From a checkpoint of a small transformer trained on Wikipedia: biases, tied embeddings.
MLP neurons of a small language model. Each row is named by its layer, matrix (down: output weights) and neuron, and shows model dimensions 16-143. Each number is 500 + 40 x the weight over its row's rms, rounded and kept within 0 to 999. Numbers have three digits each.
Before each neuron's rows, "fires before" lists the tokens most often just after its 100 highest values on Wikipedia text that the model never trained on. A number after a token or word is its count.

fires before: "8" 12, "5" 10, "2" 7, "1" 7, "6" 7, "7" 7
L8.down221:496437483497541433499545484551529535463582511521507444505486474494424498472485507512453510529532528555499511554576527496534563513511510467415440534526585430588507506427435481498505561449528521484429522435479473576494475535499560490486504576508480530523508476555494431520547573516447531531528445492492518470560474445504510449497483442497488526481428503520506510475445482562418532461540

fires before: "2" 18, "1" 14, "ant" 5, "ect" 5, "g" 4, "o" 4
L8.down456:494413511517465468520500539598530493504528518431553506524517569494504464457475550548522503550504523504500438468447503510501433533432482429511554531466443557503487485556522493452540509510477524478583492474535475541595556530475471430521536574461513520576534536466507501498524528500425495513425453436484523549495493496518500499522423520454506471529544437463501556425495547483584444471525

fires before: "-" 21, "- •" 18, "- A" 5, " Total" 5, "ited" 4
L3.down384:438546515445491534491463505522480507496515578447528491473463512512428425515486507525478481561470481460511489479526479524565522517536553434416453509511526473479540516453628532460606489554517506437513501511512514488550523512546475549520535509436515459429526494478526524492553620446473528531493487512500513522512511491564479462496523466459461490434465522490518534485395514565446437516553

fires before: "als" 22, "ing" 12, " | " 9, " –" 8, "s" 4
L2.down91:483551504508527500440555567516485463490541544548557488553465529491590490504576526493453466426483489468410485460491502550482500527537509509452483499451455453463508533498517523493474444534444469527518476509475532467498478449441532441524498493534447492500548524522433508535501619478505451460430505505380469523498543538564442448484490470497565547505477510463570514501519431544532466447417

fires before: "6" 16, "5" 12, "8" 10, "2" 8, "4" 8, "0" 8
L10.down787:442499464543520479477515482510507416555429548506568422475538492551409529549532453504496557512484457460489571452486447510494494526505512549542505481495474528480526533459507492480483492532509547505433520468544549433482559506456541490479485541439508534466469512522457484482470464534448484563542439496497604534495559542492499531527520397517483538471523494588546491520497483487463401539507

fires before: "1" 37, "2" 16, " " 14
L7.down916:446518514541442416420447533515533467491518544458466486538520554534485472464542529492483580553435504510477447496453470471529460492457577486454503601483524516492435496538466520501478560512489477515492543514515434559490504414474566527495464491481518471607500482509525475555481491574525468517446500432440447528458465479497576430493457468516536509533507491517542520512463472465549443544508

fires before: " | " 19, "." 12, " |" 7, "us" 7, "% |" 5
L2.down331:491458419517562562507491479535454483392458507462468487514467459522483451497450491439541637504536528449504433512557550488447461497509556489515493484346535559479501538498479515481551539439473518498461432519517478528517518494497480468506536452555483470536488502507404513480485459575558526456535459486532454493514573540502458483551547471459509475442531521528545523501508465517503584485518

fires before: "1" 65, "2" 6, "|" 5
L10.down616:480463443571437528431476483471482461537534445495492449484434520445352494501489489460496528575461479512503457497563462557498485521502550418477544516513517479527575452536516438552525483504465514488507495510542478525523467503418504499507460600451545431507530506509460584487518509496535505478486540488453393461476457474465487476479454508505458461500478522544527488450485545545524443458524

fires before: "\n\n" 42, "ital" 9
L3.down428:491467471423444525531603434477516491472524473501510491427564501542560543500438480574491474466500540528468526556522443496518513475479536457450506490558575546544557529531506565514484578553480480527561533538478522561422542497557491536487501475495469475581492538559474566510492519483448572465543513496470580473542480503464505497494520475477425425524456455461484518525470521488497558506462

fires before: " | " 25, " |" 11, " (" 8, " as" 4, " (born " 4
L8.down982:552479486543535484554529522471496486479513507511444427464482504512427572587523525448511506466605456542481538492501491522492507501528448481514512449468459511505526591503533524492458473533462534495480490602505515537525411450476516433535500543488518579446435490503541529536496525532507454538519526500515515462472474471498525499462505542535505531527564482506460516531487456470456509498417

fires before: "==" 27, " in" 11, "\n" 9, " ==" 6, ": " 5
L2.down538:511450537530411519504478591491453488432549537507531443522491543553500507418576482519505503489498426514540452504443519483453440516517507475521453495514463515471490443535441394459457443571492549511588489504516525517569530511466486516411460536525526467528449489519459466411504531518506609491537497464505506481496526517492504500507467488465496485500448491568568448482516479514536541486504

fires before: " that" 22, " |" 18, " | B" 7, " | L" 5, " \"" 4
L10.down445:506484536517487475451526513445557533506429469473502498433440492541451511468562518490480486566533459501495415554518473491465492544410489538468479518478566472427487442442546493515448486441542567497439502532492477504524549449513441428494574550535484530394544526462533499528526484429441455508453545547545513515460470495469506462505513535511492474476474499450523520537493530496522502476494

fires before: "1" 48, "2" 10, "9" 4
L10.down557:475466518479495446524530497497499520393516480444564503557475487447505499448506534441469481530509512412472472425538545537484464542497483542572463512462561525540534479501504490511580494452492494547473547472564496494431532484490485534547538506538508523516493509512480512484517436476471513512522511524500453438484583512583512482487555541387451523500509498544499537481432483482492468511448

fires before: " |" 24, " | " 22, "." 12, "ial" 6, "th" 4
L5.down192:496441486500472513519569469489544507448552498519415525444485574483342560559496533509488478511492561458543450494487480562504501479482467539465474539458424526550529514557554513481480545502480475454494474521476488522582462427499548518564497458573453461482503564477475467433603502488511518475503488511519513429492459484449443500410538488539464498478544506522516463555500502498526504441545

fires before: "=" 26, "==" 9, "C" 6, "===" 6, "P" 6, "G" 5
L5.down751:562529446505577540469549452517580440560524514435458535501424505438457492494540510521494455570474500440438495476539491478505496488512471547554403461454492531570456488503478502472520482523513496473471430488518483464452399517507516448494447449508487505505537480545536551554460537577453457552477542441433484458524465466493478447531529461601499448571525559529555458460479504528502531487520

fires before: "=" 35, "C" 8, "===" 8, "P" 6, "G" 5, "S" 4
L2.down492:543489501606503540563587470567538452530485439501452449519533491480498525477553492519510502537541478456478526496500525473549529496462473579570507428405471451523520483529555500473503482530562499472450387484481510481514419554446507492466426482566564478500482482508564489505542569499415470496530547482465458533520523580540543490517466515489454483601513460580454465455528594476472521452472

fires before: "1" 61, "2" 25
L7.down497:486520531536509509490502453450566450495495579491399412502484441520417374487557496521515507581500518460498530520506524566504471502491549539526473491472503483473521527602527622522455489552477508565486514477483497486486497612502512491540495527529534506453574452527499520550511537547518498527490469457550497438514451424430530428564538551501490530494480505484473494503517487561519469517562

fires before: "." 31, " | " 18, " |" 8, "th" 8
L5.down193:457513499495540493549552498520443496574608474505461459459422498431349475446446526446496471475589553517435505429555422421526529468489453487490490573501506548493439478433536511554530523484511541466446560419459476460519540513473502585490492469497492416501468518457472543542514531492497466535565567482528525477519502518492514489427439538411525516524482491460487518522523515478419586494555

fires before: "1" 26, "2" 14, "0" 5, "un" 5
L7.down1015:502555439484501400489430438476504482513441481453512537478534456525474562515397525450499498477514504500534521499522545462467486455511532536506487552435538479499518532508559565503443463536510501430448522533535482541578508513515541456515517501521556506534474508444433480509479473474479476497528476522491462569501476511523431548435430463530497469539555556522464430540510517457502466546512

fires before: "2" 25, " " 16, "1" 6, " century" 4, "s" 4, "ab" 4
L10.down661:464486436490545531554476522514537463494459514512585514574474553530473425553549428516520552555463497492511482481587490476440433496489429507447445508441568604472436463551507544532520440576499589569548541468463502509497478451503436458542479473498525534528548523584466467507509466603523484494478508522517456454482500531517456450490570521495486558447516469504514499574511566455529539516541

fires before: "2" 36, "1" 23, "on" 5
L10.down535:447462496551505511464517499476492498470504502521358497515484510496516548438551557475480494575482432438487467437513507480524479453506535448514511466537485514498533515513503580442561479503493614595430463467511454490594537448479532467488519469461483521520499482449523515531474503503543522463529508502554499457508448464547524471487508521471508525516593475459499515555464526427567452500509

fires before: "8" 17, "2" 12, "1" 12, "7" 11, "5" 10
L10.down614:515536474477535512508550474483464551501476504546481430504528473496529390533474505453451553508550518517420578466523513528503455470455484559506496493489494426493603507466486509487556463389515475517465500494489548543521491555512487538486454488508429501480419564453529521589516419506516475409459500555513514540496521609508493487581521500529487495482584507480505513555490486480499509499506

fires before: "2" 35, "1" 25
L8.down157:550565522503490549427552476482518461576539505441500424572471468480560464491482480532491480498426521506517484463530537497412525479483446515463529521432522481533569503466461546512520463460525606487526503627503518544505495504446515501516493505510461473502507560471526474525430489514509490475466495464501496407545469465453489481546429535488511481489503560534520537496455514381525389479570

fires before: "8" 15, "7" 13, "1" 12, "3" 9, "9" 9, "6" 9
L10.down509:480527519535481495529471531454491475410509499471519509531528556488551426539505582513532597465477442445471516461544451535503515493532509489515528512469565503511512469455604520506480417489526476456526481469522472554532432483563569495513515442454448470488493570440567477494503460502547526448450519550564386521458541545501531479551491468471528533452553540464513474522511401560529505536459

fires before: "8" 14, "7" 11, "1" 11, "2" 11, "5" 10, "3" 9
L10.down420:556536519529547463561466557518509511511480512481451439451525467448286508535505506542530530467508482420514474525601504454493514527490500550482492473514591511505495492522466478508515527420520480541466474612564545523486511505483524476440501533503549499454478522498449475490511532493471348467545470544536509568524529510505493536499543498548415530480485485465510516517481507566519549561516

fires before: " |" 23, " | V" 8, " | P" 6, "otes |" 5, " | G" 4, " " 4
L8.down211:450437532577542510505539482498478500494511484474448567489460493556455544586495495500419507441499489537488451478476452531511435482453496542465527523525433464449512464540543462508497474537505548451514549489554458516611496551584490528471506404437545447474517425440544439574455474431529505484521428509498498529526546462471479462556506479471475473503524513495439434550519549428515503515430

fires before: "1" 28, "2" 18, "ory" 4
L5.down635:495487486490413434597510507510490501501511565541414529486455487506406477549467562521497470562538512426471507510530503457572561525534550471427471512478519494487431433548508488463547455505523487525547524534503503476537476485489560563490383455569522504540592469478512540495488531463516517541466509415506469498396521451560493494489531481499540465584484531496477545568530467534496496564454

fires before: "2" 15, "8" 9, "0" 8, "5" 7, "7" 7, "1" 7
L10.down915:566554469487498466430585423471476506537467498480519544519489522549413514490499506536529499415445429509494545505536523512470520516500502537548442559510487530497478474510580475544510431576534580548539476495539510535530525423502519489479450511542541504499488497409483416561408488472450454435504499518589532533489476527521512531523477500527519494432550444458465587478544485432500515498538

fires before: "\n" 38, " |" 12, ") |" 4
L2.down240:559509525510539515448482479448517501478460517529494584500454563545492501497555535485550460501540533497525459462520507506455496466503483569555508487529514473508470461508522463558513446497548509515485446450438446581559508544472480542496445518500537429551475493486465553475580504440510455492530492482511420548529579441483417425517499481477540525576552544505466488555602522521490445492489

fires before: "1" 16, "2" 11, "0" 9, "6" 8, "5" 6, "7" 6
L2.down633:460498500492439565492475519565475425526490514513479450541475556550484414515556478423487556496487483505460527531477499522460499509488526467518549547525513558500455450538454449551447487479550452486475542550461536476494454465514426490560564448499500484534438512461564531450488512535503441505519450445455432395477509548451536494502487514527444484466497543530475535418473507447511475558587

fires before: " | " 19, "\n" 13, " |" 8, "0" 7, "6" 5, "1" 4
L3.down537:527589434453436469471533511569457487513546548533489476550516457553369523564576466492514486438527531462524506520513438507564472456470503541498528466566463508504515516451522508462460553508487620545462529509541453472521545492486443451525553484508456449466468469512507529520518522441499492536492482521467486440529509524494552513495491520588537475448549532480489471454450492528499491454450

fires before: "\n" 42, "\n\n" 37
L7.down28:528455492477541477513450560479509511538530469477456471516494533519536560486433492460562411508477497401501545584488466464383489448448444510518549575476483517527478506503458485509484531444485549531566571523533465502517539430492549513454502462557510453474503470493539516469534520466436512501500499457456436494508528570507457482409575486526461473559480486447450498484464530489468550489487

fires before: "-" 32, "i" 13, "-S" 9, "ger" 7, "bum" 6, "act" 4
L2.down685:518494485478451496493554504406490522605458589525500540436466538452496478522503497532514538536493436493535518518505494491469518525496532538468477467450508440460467500485455548460510492565490452429524557541539490449534451512496511484511463534438454414521548476496568493479474527446485444505493466477552463550461408526545492520463490532474509470532454555508501440451501534565509484525437

fires before: "2" 36, "1" 31
L8.down509:446572412514511572521492423549525495535499462563386507536568503515554443511478532430458523445505485472497411456506521523464512507513449528502578506512432546503570501476441485518513537449552412516455548466508485562491527509484494445497499565523517513536547429499528454511471568529513502527534537531513486513365453463552551495530448516465506582532449455511534443497507452482514440503437

fires before: "2" 38, "1" 7, "ics" 6, "ary" 4
L10.down27:436468400501441473487484439474475544459509476461477532449487516474525546404500438520491514495516542477484469495508450489511506531522455506478501505487463553447449536450597518504533508528527441546568485547471492397574495556441452530452460466551524434500511445505512488540555545496537409502431536507505554478499581512462610538516466511494493487461530519513435553470530514573436505494511

fires before: "\n" 37, "\n\n" 31, "-" 7, "2" 5, "- •" 4, "rid" 4
L5.down704:547455511452524546510428578411462540484545482500420431520480519532460526521392490541520470471571486428506520491517495498434471515443513494431455500476533450492526501488559558483494544479481507537465483469507565585492569496519444504589520472514517531496500484538466528421507512527484555469503506456532545505506573452501622495495472521489536450483497515539450583474540551499532495500528

fires before: "–" 33, ":" 20, ", " 10
L10.down606:479580460456495535499528540501476557478528466496485480481497439535314457475529465537448516529513540481489528592567551490496522488569513486517531476507579513559567527492491396444521422511529466502450487517502508425557498462454519462443470581482508500508544488531549492492508475504520451507549496476526512508539490460548484524514533463531547494532480463532503517568495498511492534467437

fires before: "\n" 19, "ent" 13, "y" 7, "ied" 6, "io" 5
L2.down978:524558580501508452538561508462569490485583454500500570498473480505577523486478543488543525525467491416543511535516474492428486476467425448530551502495509535445499522546499542519478494486526476500524490474518484490554560515469479437542501506540491525504501503631513462502542481467508472542498483510550452541486525516439433421468485446461452479550540407390453390494517486499464491430458

fires before: " | " 30, " |" 13, "." 12, "–" 10, "96" 4
L5.down362:516531495486502508495515454503558494571559518486473533453517504439310496539503432457503443478509537466436410498555440496503580543546454502487483481479507495583527499512545540511504588470556498504511518463464532489519459519509469555512528453531505507574477565518484561458549497424497404526556526541492471500566459505441531501442509481450580497482499495507490499488544507459484548519500

fires before: "\n" 29, "9" 20, "10" 6
L10.down774:548558581541373563542541548483454510490547523527513524523535509503493557418534545535428511541484447461471463523498592473439413435504458519457463506518545425447490483476492529505462519497531501466505544481481542526545455496485528533490523538508478574485504540531495568473564542540450528451522487546568506467453535480439540499505459473413506455465430474542464479481515510471473386465539

fires before: "{" 24, "f" 12, "b" 11, "y" 4
L3.down423:534529428475462611566436496602422531504556485487466496484489408501539466446452578505553486500481456549503602542565494509547490497540471536477514421486459498463517478538482553427478436535538471469507497488475469491515496516505507532559506467467437453478499485505520519577508566501461453437513511448511515539548465521444491477580487453480491576498503490511469486558457470471500470515498

fires before: " | " 70, " |" 17, " |  |" 4
L10.down678:521503504489561522444561488585514473496450515501546511553512493494396495575517512502521528422542493434499590480502455488430500471470491483484515467538475532495435500540513500552555560459493539442469511513431481460424512476473489518488546485483474527496487532540551494520509515436502481513534506435480486459512401535530510539525538494488473526403530496500515506569534498503500487483424

fires before: "2" 29, "1" 16, "ver" 5, "ision" 4, "ide" 4
L2.down460:463469438484544528493497474493514509571557453452515451489465533526471497475493477543457544568502513533481526473449445553449506573503521542554539521543498498482435493466550534536494469503503460561501505552572558539498529447454517422473500509466476567520528487491497538576458385519460495427507539475484504479463483504495492468455503396461506505499479593560521483584567531568419551435580

fires before: "\n\n" 20, " The" 12, " He" 7, " On" 6, "5" 5
L7.down368:514566515494513476552439475486536442434504535493496517454416459434411474517450461527429520439470500517491531555567517510567480440477495470545477517532559484552497510529564477489499546443525553492456481541526501526503466584572538488566496431471481503478482571518491583470500514518503567512536439524483518500496520511447510518481474474549499491451484554477547489454497541496533511467538

fires before: "\n" 32, "\n\n" 19, "==" 5, "ure" 4
L2.down969:492466505475493458555450493472507432522551534538521413508515540495510492494469478449510491502488515440508545519533490491498510483479463465460542575416512492488512530495550449495544523443462478527455542466515485504537484513453488463515515546489491514462509442488542476440573416522530558515478496503508519524443583492484512484513545485487597434487514536473531520483461473507471524402505

fires before: ":" 39, ": S" 6, ": P" 4, "50" 4
L10.down188:525534499554510520520513536427521531474531527504476499553451461506479515577564489529536493541427546516556453487503451467521443540429497430549509439503544533459454495469430537466477437583511530564506521477414526447560524553487539500432530444553527459511508493498547491534494477515579471549533473557514516432550559484472517580557498503462508548501436480462468477521487591502499451510564

fires before: " " 18, "2" 15, "1" 10, " June " 7, " January " 4, " February " 4
L10.down169:497517504506500462585545474507469550517519484445534572472456473474305541485479534458467495457575441464507476581540500597515530462463446531517554507514480535494517482488527520509519485499533498494489502486499538494531465553535486481575455451487477460513508491500488448499483558488512540542498561478477491468473526417534500478505454499538515490531434493559508478576494421397491450460563

fires before: "2" 38, "1" 24
L10.down123:525475495542485445422508520516490514504527468555428554551514502476585444550537490493469486444438471496485425512558507490463468510443514494494497489468484415434516539481499567490520467477493473501568501541488570511472549457454567494514517468521459445497531485414467420429484511547522463494468500535510459470489492538549508442454430522487548538558522523488590525558479475431495499548512

fires before: "1" 70, "2" 7, "." 4, "19" 4
L10.down208:477496488468543479486479534476499497501502523526446508620404495564531488545585473484580546551575549473495492524503487565537435494465492493544497568476435454462410612463546430541449509394526449573510475444453503593502503475537523505460436500498527451513511491437516500499490506465425524543481515506499477499472465489500554467462484521488574490551551499521500478473532468525542569504541

fires before: " | " 40, " |" 18, "." 12
L2.down943:570463559537508502520524509467507436474522543415479546424479571497385484541570479484529471545541541557495497581531533462445466456452487491521397562467521557591377445474462523404491536527452488488468541485541500521518472497472544494512500469575470540472491523548464503443531549403556497479422514502430466485565504529518484510528514516504505439571552509484520507546524520532484467475455

fires before: "\n" 35, "\n\n" 26, "2" 5
L7.down35:518572554467471489542515515576513461474396469489480471512509509571484492487471519536564502481482562539513463525515491485509515541494551524570521538499539458418563510487477498504510516515455523529539515508488530460559497499526476487477477450606457487578540561524482502443546489496525575497525498518509402489569490507503559500501485483454472448474508555487508475447390588415524561491462